From a checkpoint of a small transformer trained on Wikipedia.
Architecture: rotary positions, normalized queries and keys.
Training: a variant of Muon for these matrices, 224M tokens, 6149 steps.
MLP neurons of a small language model. Each row is named by its layer, matrix (gate and up: input weights) and neuron, and shows model dimensions 0-255. Each number is 500 + 50 x the weight over its row's rms, rounded and kept within 0 to 999. Numbers have three digits each. A neuron's up and down rows have the sign that makes its largest values positive.
After each neuron's rows, "fires after" lists the tokens most often just before its 100 highest values on Wikipedia text that the model never trained on; "fires on" lists the tokens most often at its 100 highest values on Wikipedia text that the model never trained on.

L12.gate61:443544454536467397492450413456484504486553527441507517529461488540462502558480460615498500407482497545480491531504463505518488501430517532612367560479546580437434516506516589425441427530548434456457469566482580521531523599438561443492477556545505492559441444445555494455505493549518532512485554563530505406520529544498513441536432424566497549504508379455499478431479514518562552534505502530507491427546571481529484458510408469441543538496540553457473512494448490505466539476500455594480526473512568502458516524484557481398604446534521545396455432544502416528500432508511509545548462420492477575620522376491502583523517497453439462501502362461482564550509623489432488521469432501482583451459575499519611441519517463535516557475543452571433450522479354498426523503528472
L12.up61:484482480433453421503427455474499454502605630448467517445386549480458479470430513465585499434482497482540514461574514398395505467493539490521512617506463544468474507516528549553529555437560521463554446543464540435487476571496567492448549504484489516491537483504467483395566557474521562575482512507599503528563448498530518418587493514513417461507546470484558536462407586484517507545514456502521502512481502448472483493434452512423524633397575521487461514449539520495548531547466502488529615467507466487518538486473487449450460460450552647445509547513479444533488402516557510505509507451553430490462479388523372493457511591413531532503512474480499500419490420559551543587491424532430547533470527556532490575536467480579503467508542514572560583443426422517363512417431501
fires after: " ", " (", "–", "1"
fires on: "1"

L9.gate576:505543502482502480497486508424488490557496555500521545441572530454445556504477495525475588527473516431488443521486497414594581537495480453500498524552490488490648510490546477473498498553435433555440512519464556501496509536474535427475478528421449550479526419464508433438450568512553500546544548532494449515533561408529529454411565474554532526449500541434525407464367433506601434551475449565509495497481508468408478573597446437482548558497536557426462461470491461517480458499543512539487451503433445455561524603479421373624504502440432532495566489547570430365504534460558563584530429503538467493463486471408482492564546599471532472490515579503466384519496520473534556524618576536476507491485485578591493422468483501522620453471445476443522524506438453546558498455548412
L9.up576:488576598471462561578515573463515526464499505488539550448619513533431537586492411489460479494503587473489506501400454461508537535460461568554587451506460565548579495503536546575516412467512455531461541572481541498487559520398512480534547559546510522532505474463488491537528541526519493585484626447522402537546487550499488494503438450480473457531519593413555544490405517450515581524482519528450503533464576436450457627547498506468602509510445541466612521501485493532538509506551532511432517466540479443510523518543404485557630490599472481553473433509433476527509583453503433534581488547522390523535394479536472359502492485529535494496514555473519456542457562522421442583478477523446506486564536611557400437432550532453450550539432513532398502544413480520530579507504495
fires after: "\n", " p", " R", " per", " det"
fires on: "\n", "urch", "h", "om"

L2.gate210:566465523473534518504430520507556401546509535616525586465529539536456521506571384413449466568500431398557666489605504559416615552465479523416432567498431530482559471515462578545409439520555455532427533530513438571617556540559500469533481526466526475552473493494575458481542481524520511451368519434484549503448515453464481562501508475485487538484500477482427567468442476458459501469491486500520473509565401550588453576500397553574568475511548495483489492493504526474360478484455512525479501501595516440522502508447549462531572540406502429550435522542544496473464536449422515514544507516549499455498433506525481512463513492545533519511560462510496511581438545454479478536453461454530524457420493450520517479640515450520512450416543547430461551413486373493464484559464544
L2.up210:523473497471500558481425497498554453523515507576503572470514548543463515509547375442456420587451433401519626520569499542470604541465462508477435533489441555501558446514488535571458451514560440497461599521479422512607542569567522488519445536501561488482476489503551457498538474551514509473357528474489550489434543453477491552480480479501483516450513550466423561465450425447451530470438500517568482497571414564577430564497420548573531464501544466519436489533517520500413508503479565506451465502624495468547464527405549420509583540407513438605430512550533498431452538422422515537572514512517472424492464518567478537482491525511470502452553423506513486566392529482449467476421462432548532523456475443462511544636508461512563434421563552429462555445527401528426549523435504
fires after: "\n", ")"
fires on: "\n", "iam", " det"

L6.gate92:516544519460484454431529492512488474560485555506519527445500537439482508496506549432419504560577511443565399483552549433533551565493413407461526446506447500582457513474560514558468587469528500538476505522542577521607515479472472441480448491430453406475496549543581518493502433440583544521511425471539491572501508476406545484582496485468450441412440562556536549604530495608467459440454467566485443461530503516461429394365536517493452585447452542512536476504400522514482559601616448464556477517581483423597479457480537526568452521518495510524470401432598538519503439495541472495387488523381561536543438530504465545434480544489539576519587506566499520560463570550532504577455565493427433451476570554524519532477513443519590473466505505557510498499507536428529564465484525
L6.up92:441516569485428513565468563531475424543459369479552513462526449483461571460566482525506461575514543528517486472473527441512499515363454423475460491515596450609462510523573394547492489478544484488489508653515492514467511530508492577631471519481513414573510530493486480557525486484522512357416496435484501494507447521473528484497526545458467566470491542554524494553534439553477537583469479535503457480506544482485494457468564592498510574458389589491519582521426414525520594445619495559553490484468467560578482419616509508509446471439511545514448527446488500476439422664587465461469480543462546533505529535455500482520499573563508511388506446520478520498526502492472474553497520479458506421486502479566406457513567455522556461489426479529436516520567455367592527493479560
fires after: "0", "9", "2", "1", "7", "4"
fires on: "4", "2", "0", "3", "1"

L11.gate310:550427555489502444509429475442557466449528556545472459461558502485562437458470430457505411446561500469493584436489478458510513520595442543442481484489409471441482435471453532513521462542548513451454466480584569542494448498588427435533460451589642517580593416428475456487489557538513460437387497422493433517498590498440521641514484390390531499488612515493441496460478488512368472482468531466461502589448499609563357565556485508502483503478398536542464515477499587489496525560538556501537545561461560505627503486518519518580477578474509505438497542573462467503524482460483468553527525528515462447460520483406490441521450467566461451643509502531429471495490412505509472541523495556463501486473484513579528503514474462559533468512510451517514511457399456532474484462544506
L11.up310:534414562440439513509459496481561414499521621526503457417519497504507439490506443543612414483506460477479537527493503521503611527565469451429488491440479442465471565378464536499531491537574595505555448528561464494544433474525487452485481479446596553504554380370465434469559441536525535479477544448517400512489539542444503551487512484457555438588578544500415520536537476589432485464444484481520496663483478552521389582484411439493506469460427496517493535442551540541511512670477593535513526485494419536529579560478519502529517565471491539499501459515508476577470488483537511432543525537484530493426514484446422487459450557462515479596454482524397501399425507437453512522490474461516504539481440496584547530521436497520505390541466460552463561459426539504438433482512465
fires after: "\n"
fires on: "\n"

L12.gate466:459475547466344478515492500507441553491592517465461538555478490530514549455463402440558546480459556554580474584500482457472498528506477528539512570483551489471513548486637517434420516540552577464403491526508497523594497516436568485502535493574531554491526540500568396455550465493467485497600546460516499509531546530511505470519533411526426438488512499509455476440453526536544456436509540446478557455490413422471516440430472430524386461447542472493489500521580408551498540496434565384555507487526476470530512447439571565382522472571458499489543484446464453442570575577482483525549565594519423591532441519506361511520497527442524558491567481450530462520505541457534518583429533515549521575452514392512451549460494394544499422513581543458462522498505407604469571562522498
L12.up466:507503555520552437491488524545532417535596559569410494556470515568524479591503481494431502524481535451499493496581513482421480549541554538568429516582541538483486526515506558435531510507450565497587460547412503445548521488512538526464458470533522462482426535599462438501522420476436528563462508474395557480527584475436550441446491440531479521529598524565540599512487583544478583597469428508562495485592417512463469363437500481482506516486585454412527471493656495535471510401482442534455583481413377461496550573559510566514483500475578492516485526460466528528529502503461528552528597540546485567476488442482491446476493434537506475545444429559383560488529440476516526462549477562520524550536569419600462569572454572549503473456486530508491517403480459535478568547424478
fires after: " |", ",", "–", "9", "0", "1"
fires on: " ", "9", "1", "–", "0"

L11.gate658:624501519523445569534606476482513444458532461515490599462484504488446516466498480457557486561525470517481519609522541552528553488528477411433451482513522508497502476423588480493403504481497427636473389457485521549500458482379412512559508516475389461544525469560612468412496503433478572496604509537411424509405497412515527548490535509506581493481549515454451502502404557453488437428521451460458528474527531463577493476433541533551431458433565449518488565506518453482567447489453544465515454501483551479523467502415459577539484445529449504503570502534486539500517535539494443443536518460583489515605595589513492491547547553540437548486589522504590571503497452517487493483499581581467388484537430481531476450539560544472468510425534507556621531480527611474478628488499528
L11.up658:542543564533527561552499474427425504448566473419544473395467438466481486446514561418515547465526513459465487463484509433584480415505532509494480431552534612492489398467537435531543448450507364495377426459494512498609510476517463528448467581450423477584434417439490502548532499469496447477445539460524510492471501495592536572533497530442502618505444396452504514425452531445508468514448404493643467472520530468491636526413503485501466555463495485566455478496381540517515504584486490568470461431553469426558464552408434454510510565464424524527533477519518412567468442430530529502555569507478503459601523539518473425474498393484480568617567488445561475507514537552560475491558486479492497452569478500461437469439455524472494505527517463525469459570520521506454479505560578
fires after: " ", "2", "–", "|", "0", " |"
fires on: "0", " ", "2", "1", "."

L7.gate517:544411456487562492444507447500553451508481510534429614454526447511498567412460520478458449511396558523466558428516504488537594430558473465516521463527528463483516511512477532513529545585623410589478388449494542415513483571499442498589505527400503522469556504433482460590467535518509552475360605483483466494503371460486486533521476493523485401487450509482458467500428511505562460348503572507477548460524519643466477524539516465459493551481480497412565540455503494533475483451456418430548459455476464464544468441479546543509558533490510414488492535474504541547576549497452447489547589548533467395455512540444499525589525416531561404511553464495459484437475564530619457510431446532532465524567612524455452518532463487512531476403572591504501508527514523545465419474518496
L7.up517:467414521477526395511605449471493555566439500526485553476471512539517528457483554514435323559413503453497512432538454443509597535487425439599453501537472382547521529557587527529502488586545476491513482491472427486543543481493374482502443542483456511419515540475517415494504578524494525479500505520500524401386481453403606523476448527500494484499536533496463428443414480565544458359521493558432449510418526529460469479506520425508602530541496461449514580481509486543439437447417561535546468459483548447573479474515536430485594626504470485449502445565538494411512564532479479451442524494525522438494542433525511434538506495653512460582514489498520494545521548453519387502473485499482469491500523474596475456464481502533574516464434525561466501497479450493520516413406560
fires after: "\n", " No", "R", "A", " U", " h"
fires on: ".", "\n", " so", "d", "tt"

L2.gate514:462560583415458490530506495454531418391494541475428601525525521409540473440456515476550445489448448434572489512496520525531513437475472393571440464480488478443486410393514545577521525536548473533417486430456506520564525567554508440513494494538545450578524419560509560528507451490529520439395414538401484507522500537451540541424494492509603510477517460417401529427528447466504439421485503352583447622452480539572446512566455517539513571578478488481510542513518530502512559583513456657601552441573551577468520497528507502463496447465504425564502513534486526468575479513479483475519487543523580470525527488483450620502493495455526567554503464517570408373483453530478435501496472419556559481487426532527509494534486497490475385528510554512533557479521425538477473479502476
L2.up514:490526557518516518482433454469469434575463552585447560518510533562520510481506532544505479544471410520507477552520505482454558581551425443511433527484496472411544560484538448629492454486530505510425539483496530531600544544518487550587504578532508423494491457595484494570527471547477458441440469441554464524516496572473539493489451482479550442431502443544430496532521443559407330467415554431522492438466522581522440521403411513492519517551513453443511449451504554513485552631572557522504561403487459422519516470557567457468442471492397484533527497504602456494563479433460507462480490457525555515425498530411481522511490444422423480480561521548531437491497585519543399472382391448560522529582524491579410466527498511560596502447481448527441594452488498506488407469486470
fires after: "\n", "."
fires on: "\n"

L5.gate662:588519552483533480583480545520555418438498603547453528515561486531433468478554454507445453433489432509448462522507452577542565483608557519384479452444591462501504389506508461600422466498528469480490468476496533471554572551521494524516449434501561540452484520469410470499444479548546462555479458451507550539551478493492451542447558529539505493440618440488506554515425461465529467415528550490502526556551467550551530545533515539582450431570414484450530504496430546472319521509435489436612482357515514417543551523465509445543464572519532480512505473466605527534479409509396370541526532539493528531481485540504517507475546544473445556489464521502526505481523551467356503547482535432547448495489521525571576597615513497457516445487515548540496552502415510554472451571507523
L5.up662:579522512490520466541479584539578455551535530628463533376578481532517556487552500584525433540440469535475485471441501532463589521550568468400477407482509478468477508460519526531433462497535437504479463430443537440513513434606436528570471520478613521569479433437493474524477508516551458576452457412440545512448521471571531509541532535561432475443537441520514487518445474489437516587455525468540432497461417451514491514549530524506473513514480575488423478463544528412482557531450543516559611452467517505470609466477553536641458549505513456499557475492560558541543478466440377405476522583475533436451507561451557547583479573531513564493487512514539498452468501374341497572477432517538493397467448544558494567543444514504504424503484473524524574524524505476442505509611522
fires after: "\n"
fires on: "\n"

L5.gate577:472417537587574590533598523547415448518495509537532531503516464417425457401538508573429473474476576449528517439501537477562495517463481479534505557408407508594476605578446435563587573457524539512448447526511548434420555517565488550368504511559529425476537553477481505443543535512598508481528508496441486468534520479467543481527478484559451622422495407517493547431497482542371518546451530440484484404509475449453526514453544501444462560530557515546409430555488476544525526426549462470560445567542503514571516523529423435438477488477475408419462549493508452562402526475545492422502477517570549557486558565524517569478543540508493488539560541440510498453404559433511555409519408531491412518506472472473505596386537439537495467477513550575490432525521513483481459490526507
L5.up577:363533523553475484494577532410491537513467476535461493438395433518470537420576371470555491478505500601511468502455495452517482614476499427481541494586491575528517545488546497546562451489471496513539473476495399471402571455473530483514488480502567495498484489421485541571489403523531450513503545528540523531472445553582557541489505437489493530477493569525560453502614477582530477496538451512504491563436552545468421433539451471495542499555420440551536534434545417544513474488520538512480488542525494546582466449467465525550434438561530445525428533444479554474478536476501535440466499429408484539562493526509503430571443426475450440460403510497436540412531438387585615494477587479419471481426537559492457424534514602529572542427505526489526449506445442411581613580564494
fires after: "1", ",", " S", " s", "4", "3"
fires on: "0", " and", "af", "out", "3", "2"

L7.gate334:427453509561458478471515568446475483487495434466578527437504498471476514434479505408502414583483497528525409512398497472464536432450485448485450586536550474473516531495539496453468451482498525535499591379506486520450520502519628519490521501522483519514577514523480393547484551520485457555568495436435471501436532503407625492479501579448444579548601497457583405499519496457536519441428465464481514442494488496470487449506538545543517520585525477560465457413447502530495538531514582522468473459500526479437500480372394472505483545518536455560506548488362580673470529504430471537449468557539536447540470413480428421603398457430560566484512470497562543561474526537549441531501464475403457445502468534516442545452466565500479464512413480441577470567473575407482551516523475
L7.up334:549520566415545508482558432505519545480499508482488546455486526542557540443454487613454567505518492539470438552490406488587532519526611514499494476503540556604424557625527477502469538530540430540484549451399563558522540438432538491565617427521515486460563497499525548404528517592462513515477429523459443571528499492432508336482577509459490535470486513573542555589421582530483503462460512443458528519471523492497572545521467569576500479429488502527522395450481527467554438581452446489477567462449573456527412489498480462431430452591452489600499351430523519577474549528521462528584525445531434481479424508523500489536566545523464562520554555464626500498512480482509557420411526521535448466511503535518455573524496467518507490476536496503588580509498591459494578461466512
fires after: "1", " |", "2", "3", "–"
fires on: "–", " ", "0", " appear", " over", "ur"

L11.gate674:469447513483537519481490438481483493517557554619519546499503567419495499512459521477451588549454520537522543455514515499569455516496503458472530589473460419475542417395437493564475390524579522538493456473561543489531476521422420489513514533483505615534503507476512512529509470531583583455470503513491513564530461473551494600526543507437495448495528491487390488494562505483503594627489528497459509415460472504536336461403529442477425570533438536497508540533519513398489589442473511429515628486540399550408421473539477455392454604522463493550477570527531563577570508478480445519495473513506528542556459573488652567534485526533494446437444547527375557464596431518487438489471459506506460439562502507511438518429533383497501493491473425474534425491551481481478482488451503
L11.up674:533497548515602480392519428531418494511542535549419550476529579478502491491431520442491475504525544596557557584578429466536481466478516485394551557443498489492515534540568457423507551473514578512520420516512548482474493498446447460518462613446486549529478441430539472579449474557494554509484594594496580490485499509546473564645470487500491496550432494475451481450505529482495477605472552502456565399476462519604437531434510497444417538549499557467494505522464481399453382473509461539482533600529418535450465454562487455592473565518495595477483551531568571564517487414476455536510468439598475499510524541558552469471481476397481453521482488493424524459525472524480443522521471591583493521502416479529355528584483429472436521612526463468514472549475485432437412499473467
fires after: " ", "tt", " Form", " |", " Preceded", "0"
fires on: "1", "4", "ps", " by", "3", "5"

L2.gate175:417539444460608487459548600515505481479552537537479493480480539461479465487433599548415460479529585472410496546465442527482559493491440430614491567532537480422496467465594435606441530459451453586482558544542474489523558477461416475553563613373564490415539554536535474421408502513413478436488532475488514567515455545459454465456512551551486461470522497499433348451437436507513499604386499542576464509532466413521557491516468504458509676500482505493556458501533439520455513494462468546544478555440540513523361512499424477584481540440458419527519436484420452420521514446474496500467436420470584471457496525464557514555551548530435384533530479461454473564485474455600539464545513487534535544476506501474559491507472503535491534509537510502523483496559522489456509536480475
L2.up175:464517515498508451477529588478513497461470449461435414462498525495460529446486498493407531566486490622470487560553531557588452530422443479487524474653443521492559495552538419603470475478599507526481619498457567561506575543488487370525577483552482544531509520594548555450440513586578494463467522457526433472419499487469468460422504524528478538553508409533516465460490493465520410543434499462455461575532415402590475526539404498531507642604410452480485432515492452501374453441417539452482493477472490432442470422492441572496431456503431473496505472499537547495505529488416482524477523532517575513507600490470534481504555575434454488547555517546511511477469599570601502487488491499443551448437499532464598537471566570505499479419544511550503494488471580475496481436525480
fires after: "\n", " (", "-", "–", "ock", "=="
fires on: "G", " &", "C", "P"

L12.gate101:509506500465552574544509477510512496494465563408486531508553441411531517483434514565511493480616452530552503438555518516572584520563467445455484478526519487487548521583411524457551536513467502539399469437513490456409499473508506455492407554500528513488389580518499445509556417519550478469465520509444536490560460584449445671505521451491413464439436471508467512474495512475500509553502474504500567504454382528443464489462453503542497505486494458532605478426479567477513555474437557592505375451461484497488480491632499478585527461513516536517416433495531590560526552468542563549478445493425591504480581554458517459476655441567460450506501440443494510453520447515512457425533431479398473504426391494516416451505423516493537392488520452490463412524523449404448575484533451
L12.up101:518545498533531469515391535551467513410515531449496552582514483472465442553466537571412586461498431505454465501593490432582489473533444539505596496458570565510553590500520567464417480576419531525504496585485495479533472604443504448585566410512536570548396477473508489491489526431505436518485436474542547486565495525449462568563503453505505539458475483513537560530449555512570475450555583522511331470451527439500535531483551444451390397480523517502506428465523520456527438443499513461514541444524507486480582480533463478561546551528386546521457534487552470548486500523559514572448531414494500479509460462453565545502612485482583450458473500474455488541536577463422394655516492533513517555538384498624408508557506487524524518476471427394442537533519527510526460494523477
fires after: " ", " $", "6", "9", "4", "1"
fires on: ".", "1", "2", "4", "3"

L12.gate430:428570466563531526498480503462465501585497443505506530491494462501413539438510537467587519530477540535507535554504478492605566341518535518562495547481423541490487516625539585521416499511569402583584390371534525467565407535494539551510557532555433521570581503556552472566485517557570528549508542515459476622540547494503531481599572534437536538473479445518515503499491477436525515504517565524491526438506520517530503538449487477532478564413478449511484448504511440483534443512492459517480446453467417459515429522489501441530492487567403439480535504445456572520625434479517410466556485523472478471525575554472610602557550454537555462470497469490455563526479542502492566429431533520488416466518454436550566467472460497503441615584526493494399441591546574462536481519422439
L12.up430:519553454550560499500485458515470476572508461483496523535568470441532504461497553412530497489502576536517527429495496485601520382527542529582561523528492510499432614651585484524427357457489418512557499392505557513438495471546520458543579532512440504545500483504516475512564483523570496504503595560466471539485560458503481480553519511461524479423479502453539600555434445453510504483575587461478490403526509475531523533468557596485387512413526480459415489556542464398534428526483498508450454474520401503547439421527429451439434414550449447535505536391451611496496478490546393473570498532510458477612528532514580572483464526550547448435540466495438517475498517489494594507524531451528476461507547497472567498439461547543499653559504488487437479535517516402416482510464469
fires after: " ", "2", "0", "–", "1"
fires on: "2", "1", "0", "3", ".", "8"

L11.gate547:537544609496514597398567544525509457499507457512464525432554488519464508533555573536471466646547459531485529448533520487497542551502516374452514419514384616476486467599571487481430481459527383528530425437483550646588485515481456453515493489438447437507482518548530477434538518437425463506552550478425500465456512427532463517504538428535524437497611489467436518556461563542481475404566467491507598551521549412593572503463561480508428436424503432509501421556546466501507517558455573456537482516507456482503527533428549549483467510529435445588499460509524529452542591520515521488500421482492471467511413635445442480542485575493499581495548543592576536498476482486496510499560526508518408520558443443541479418511515471459454547431538483522544530547584550448521531545540515
L11.up547:462500521454514515456518562518369501553585511457439449457517475480470486485465576501380434382553538488378513528522574495429523528481447445459508483542522520433493422559551507535574426559606478547627480476433526566502506523548545464470536555528489481462572513457498497462514493532536452539444467506572523506532488565560504425569476488484474519494581468500534595531481457502472542515537501455529488408518514535448544486477502443414538496457502532448487494405447507606497591432524579515530521436541464498428534506445606472432476502379525536484473463484501419527537587507414577600542461468534490475545496488551532511452517512494514485571550470405569576485487501440575529633565484462440519592495479591538474475431527417493519594544552502545572552454512448490387508422560404
fires after: "–", "|", " ", "9", "1", "0"
fires on: "0", " ", "1", "9", "2", "\n"

L11.gate313:455459516549409486561602468588498524455479462467536565405530541464513579532437551491468476561527470470508554412524548461522583499555479443571496481444487538536473602542558490509433487568457504473507476432524470539595567505491487428420640484437471531542552611588499414407488574458432494515545533513519479416482574547491439446477537460493542412457571466490511485489533541538521487479585503491507499483466533444512618476450550535463391475473541403471476431508435445486509490565479633565522446488516539415553506574568361510461561526556507445533537452525455505522609495512516459541492430540411485446546441562493504529548476509526523533447531433455524500434503497465524480543511586446466427418489519474528493409546514491534488493470559515558396567607544442519559503431445491
L11.up313:477583571534492538608603410510463548450436451422526494434600591491561494512504496424586550568552510465405530449524525523563629468586545488521473521518616523511488441443488467535512421462506544464471467499534522569531568582481518488474535533459430593473537602529451528529538527440443510512576530494437510465425520548551449523573515527419533460551621462440508572461422508448465469516570450560532510501502478534532517484429505559477468487478480488524550494568414478545576514502496494623517410482503497520422471491498449543438528396512387498372470484588498441598555476541553437432431524519497435484490564419523492599471521445518471504448494511484535499534511506497467506543534434405505440495548488562498440467515456474495532512513615406530418443537444444563494509487486471
fires after: "0", "–", " ", "9", "1", "2"
fires on: "0", "1", "2", "9", "."

L11.gate697:590538513542518391463521506447519434576513440611410537575442432570504520492543457474518440572471496492539529501351518370480451491420438488444527453519537574565533482444473454533452531512512500585507398560512444451486545600522517525470502511446442511504498511540488517483458494485502471530455538355478578410450466449460451550627530460497507492450459478493531474593494549591490428536583486470505415441511497566537455484475536510430500501498502390414547403517540517551491541522453487494523566492456545548536541541584481522524514463528539516537593581452489603486506512527433466543526530505437568497531506530531495484613464528451554556514544451495424548419498520529471433488487462452435407406451558442511516538461498561506497471343543462569464557488581506499592522481475512
L11.up697:480412492558499465502520417558508528507446578502564516495448501487583460509498445473422413593559539502546528615477459493422484540461472399578474412548657484549411485454497604515481461552440414445540440410490514496605509550470522557529417452427505461471500502501538475510482574492485466471467530510424471431426459480577540575478472563478475483488390448512510525544499511610556447572586427553516528554521490509407463536453544587515483548541534473559503510559477526506519489448484511526457455514436499455491464539581493516528645497508497516546505508520459525498429526497503514556552419416512436516445516483550507537466511503476399449383520479465480507489474502405546454535400599480508513343529486551513511555496494428608464469560463490596542554490478503488599531484470511
fires after: "0", "9", "8"
fires on: "0", "9", "1", "8", "2"

L6.gate284:521520473538601618536482627504443457487424540484507578498487556564521481484445490481510495490567568468561473393544440439450528511390586504486481508377400489454496428502549423432478520438510459474446532482533498423518462488508578538503497519434452468482608434573478491555561496491592458565430535449482449486508560367449538452537537512438469533520459558436513428529469557494486573478449507464457385512508432512492426487420453511553571512518503486465440482488459458398429544507492522506503436591552439508557478495376451534472498440600541520446496557493501610505500487490525394482470530479465518475451505505483523477573489521460510571514388448537603419552413437480512541499555524507476510505428532378521406492540443508533492411523506445567513508497451543447525533496568528
L6.up284:496568514547505564496516563470499528561502487522447467409455452586545449554519409479555532509582557425515394510468463505502434506511538524577453522488535506490486467527461496504553530471536529486482512506567513450468516573490530492442481526403576509547548565484426592640497557419556494494429545505471458490434617538523630408487515573440503586560444535497598544517534555487532553425564471501553515521465597508484539508483586395484481483489410525432446511366580494484476509437554557549391483493499328463542521448463453603455443449579496512405522457515464561514484429573566487507437485467533492503538470561522486511461457503479520560517365477476516381578539472529497501480514462470493405519421550405529530506465482450478498466474447552521480543483550493499537542479527491
fires after: "0", ",", ".", " O", " T"
fires on: "0", " of", " |"

L7.gate414:487492477533529472499528503529488476633609524584451571565545492529454479440483475544475507551468490475460507559506386515459636568468420513451470534491492555536484483550430552422569525505500405498397462451471469482582584508477525576495457481538454450509482527483598455466402537530410608486448509537496589526465554508495508485442538534482566514499441463542480503548468495465445385454446502505550442502534444484548484502470489463476517512539503585470468509560514501492482498488467453467443489491550574555619589479429460452543572456492524516537462419505595560534547513453554517440452578431463537529595516629514549522546548452527477548541453452400477499501472502427497458427454588585504522574470541449562566522696552493482489394406511529472493548489492486557496571535509477
L7.up414:472494464541538498526526474545471473534583533524461603564510572482402483469525525475491486534523522382446538499454489514565518606591481476461504543505535511401477517529348510512514527443563524483397477533446464423549539639435417556493442428568413567450512464498592480440466470403408621518459560527521509496539470579547542509480523385467507532460494425496400584542506463454502480468431516520534428524536496543465451588474431469516529388505415511446508528542616497452504532460515483495454464414507537502554522496403468429502595387442612506520487546484568536571450550526472512523524529435523556464561489525486553442537493579497489483500531490439420569489449513509536497502455525508485433455471501463520477493650541494469559499506524497448496414410533500493503543448507473
fires after: " |", " Votes", " zone", " details", "\n", " Length"
fires on: "\n", " |", ":", "|---|---|---|---"

L8.gate25:420539504477600596469514493463465426527496545424507480435402500404500482516499529512497415470449441472472621373436531494559502529510585479452484423509458493593433565525469467512452489493522487497525544501572489478496450464466469480444443548545395416589455499569476476536521485508551458470456548510558548528517456397443478556540528499599429489504495505458476400524493509519374466494477515399402542422528398425512483506450474526600538512459506442437519409425483536477572505391591571552517425500389513482558560508472482446562467531575496482386590480449539519539536444516478496485515429476425502437466488533457441548457518541520550427498438526558474530501486528559444537466463511606575553462456506524507426532478485512560474395438452542488528481485513444515537509457415429
L8.up25:526466552571523569547558559463440525511464517553414524511508436570589495570475462484482467559495508479512525483553509447508468553590524513541544526542468482442494552513553524454474450476533439555483516465454421530555540566444520393504563506548461600526631497530468507349471477515476531534407515448438481481555454495377496460498631460521495548426514434506540601480446471511423421548483459518488520572501521450434482464459539496487489549400445463476535450401408619477553500496478538513526518505486484416501492426556494534461474530599449523371527434481440537496532448512504492497513459527526483529439468652535531440473478506519439531389466462534455460505517468537387493412489464447577566480485423512544388466478486517434484523444446524430458406470525534467517555424587527
fires after: ",", "0", ":", "1", "4", "9"
fires on: "0", "/", "2", "4", "8", "3"

L2.gate662:571576537444477488450570611490503513494516500474495474538460524392527556555486516437458496479470401605527431481507476589564538489570556562532507534448481426561507497426472520452481551523503422462537487500521484568514500468550489536490483513495516524470522447481580488484418435487436532525428477463526444493385534448664517490475475480388565594548511417486496513413488464485481406439553449475490520507554452478429520444532440464464423478416537559437503538530531471576510417530531447559532460606599469556456500566498560559576480519472429530488489435597438483523398476492438490453539458520533489566436497492523507387540459477459545503434488498544381534459490531363519533522592450427489479530585527504564491547383580480540402530471518577461483579523498515535521507492505541
L2.up662:562605472457487528514497589503508494540526550511474413502458542458545559556454538455438497495461457548517440477500495562533504552561547548510484522440450446532538564466539500476463588491546443478551521468537481482507471479534542501471505481545475547466542509497524507565401479460409560484459519496500440483445524464650546538420467442500570529512491400506482483429580447504469389486533457468482508519572460488428468462558439528522396430400526569395534584529447439576484393539540504537559475544625448484446547515455516600573495513467436509497550459641409487581408523497432504388546496539481497489475495522474551426536459464437605473463505532567356517475428577359554507520538418462471498488555444511511475512475589512525448481519551510428505582542506541505515509453534536
fires after: " |", " the", "|", ":"
fires on: " Gold", " DF", " Green", " Independent", "NG", " MF"